config = dict(
    n_layer=19,
    head_dim=64,
    d_mlp=1536,
    vocab_size=15364,
    norm='rmsnorm',
    positions='rope',
    qk_norm=False,
    bias='none',
    parallel_block=True,
    init_std_qkv=0.0219,
    init_std_o=0.0,
    init_std_down=0.0,
    lr_head=0.00634,
    grad_clip=0.5,
    decay_fraction=1.0,
)
MLP neurons of a small language model. Each row is named by its layer, matrix (down: output weights) and neuron, and shows model dimensions 80-175. Each number is 128 + 24 x the weight over its row's rms, rounded and kept within 0 to 255. Numbers have three digits each. A neuron's up and down rows have the sign that makes its largest values positive.
Before each neuron's rows, "raises" lists the tokens whose logits its output raises most directly, leaving later layers aside.

raises: " Length", " Charts", " Released", " Score", " Label"
L9.down1388:126125123149071131144107103125076089130114129144110159133148133142137129106085116144127128146120152115117131138137101092111133098135127126107089110089074101119094102102163126090118138129130194139120095138156166116156103130140118096125117085138113136147120106133135124167135089107109090089

raises: " released", " seen", " done", " any", " possible"
L15.down1084:097097205118125177130133145166126199143119154127117157112129153134125151075083153108056140129126137157105118130157094122134164145131169147111131118132136151121111152148120147130109088123116129093164121110141142126152121125144093107136113165122121138116126154126132109097146110126148115119

raises: " and", " etc", " ;", " |", " whilst"
L15.down1369:148116122119144191122149110147149192140143163118135184130114120136154176123126078106104114127105114140177125138115111081163117158142102146126130138134115139122137118159074099120119122120143146088122138154137141132102100120152101141113165147174115153105135068118161157107108091136148117143

raises: "ate", "ations", "ates", " Teams", "ators"
L9.down154:123129151131129130146161121127158097090113119099166099140149123150130183109100102114101106140131174141155073078117118157125134127152134123112146097111127133135100105145074142078152121158141153112144174128131125093081141141100149144115123134156117147140102155132101098151168127153168137135

raises: "ō", " Japanese", "Japanese", " Ts", "oku"
L12.down1310:144164121133109146104160102112137106151090108172108130041116145124135166095139143102116146140152159150097154141131144117134153083130116130141126150110128126137113135127097125139151136111126096144152171163128149148088112145141116149172101138146147156099120097115156112096142093109147109138

raises: "izer", "isation", "ion", "ization", "ively"
L15.down424:166160129133132124159125111157166137113143143099158136164123092107078142119129115128160114144068105129154146150143152147117163149166101115139120117159122103112128154146143136141137150120106095148156087127141144142112150143135132148130132138144127150123169102099122115089122102129092146149

raises: "od", "ore", "or", "l", "ores"
L16.down271:119131120082140138114170103103141204152151106115134143105111109113115133113122130098093157110124115127105150156128176156126100116119102152144165179155099126125180151165091117152151144138116125117125109161142158144090163077098108089109195127105158137115143137121127105111118141133152121143

raises: "'s", "’", "ates", "ate", "'m"
L16.down881:124138113139160108150116079145182146118172124157089120131111147142120136188157102100118117123147103098142145151145110171121131105127174118119149101116158123110132087136094133169137161121136148132153134121075130140139130121107116096134133125079120145093112127145114150154134156152170153106

raises: "ev", "its", "oul", "esc", "ovich"
L16.down1194:131161117109102098115101152131146185129124107117162107107130178117161130132151121106169153112129113135106128100136102167107145157086094177150128127109128130114116130127181105126141123135125128142113138122129141150140193127104159147082145146092153123104123120126157155123117137113095118135

raises: "&", "_{", "V", "CC", "D"
L15.down1431:158158110106151158143135130115109189147135150072125145146109147137102130185115112127142095138176124186124054128170116077108146117156160163131101128098168143124132113092123113142117145094096156131132125077106109133142136108116159095140145163106124125138121133103141122121102130124139141163

raises: ":", "):", "ind", "ext", " leg"
L16.down1528:125149139167078124123101158088131152109131137123129169115178142118117159124119119170152162154147120145108126137126121153137141134116105149130085095131080105086103119131121120103131100147166168122113135107139167130145101140127152149135142149062146113141138123145159110115129113121149148145

raises: "go", "ks", "ga", "k", "vas"
L15.down1110:107095150102131147148089143152139152130173152101148144161149134131143129099172100146144127109156150118147142192131135137098117098121134086109093111142126096106143141104105112115118157137138168108114143125152126099128142161127129073149121157159161127158139154164104096173119134137155104095

raises: " Guinea", " Peru", " Portuguese", " Miguel", " Brazil"
L12.down382:096123122106107150118057179169121074140133131100138139085111064149085124108125125137157133119187138157142130156153101124130143121111100102118096117166159129087122114169156104149113144144132133131142121152144107091140163099143142100146115119058106091116197128135100102175126101098081098133

raises: "\n", ".", "-", ",", " ("
L9.down212:122129093127139107146121153120097068127116113135138136139138129125137134169124118124106134145121099130143126102129119090115115093186135162135096119106117139127137086113110103106127135134143120062138121151134109108148144130099115137120097109104255139112111114119136118109132127138160109113

raises: "h", "hr", "hi", "hin", "k"
L16.down607:143110134150156138145116142111099139129085158116131099133107126134126140111133157101090123090137134135129119148139136122132133137134133190116145160122160111106143118126119144138100183152106178114180145127152151123135115122134143120126129137112147086158143121162114103184113150120120133099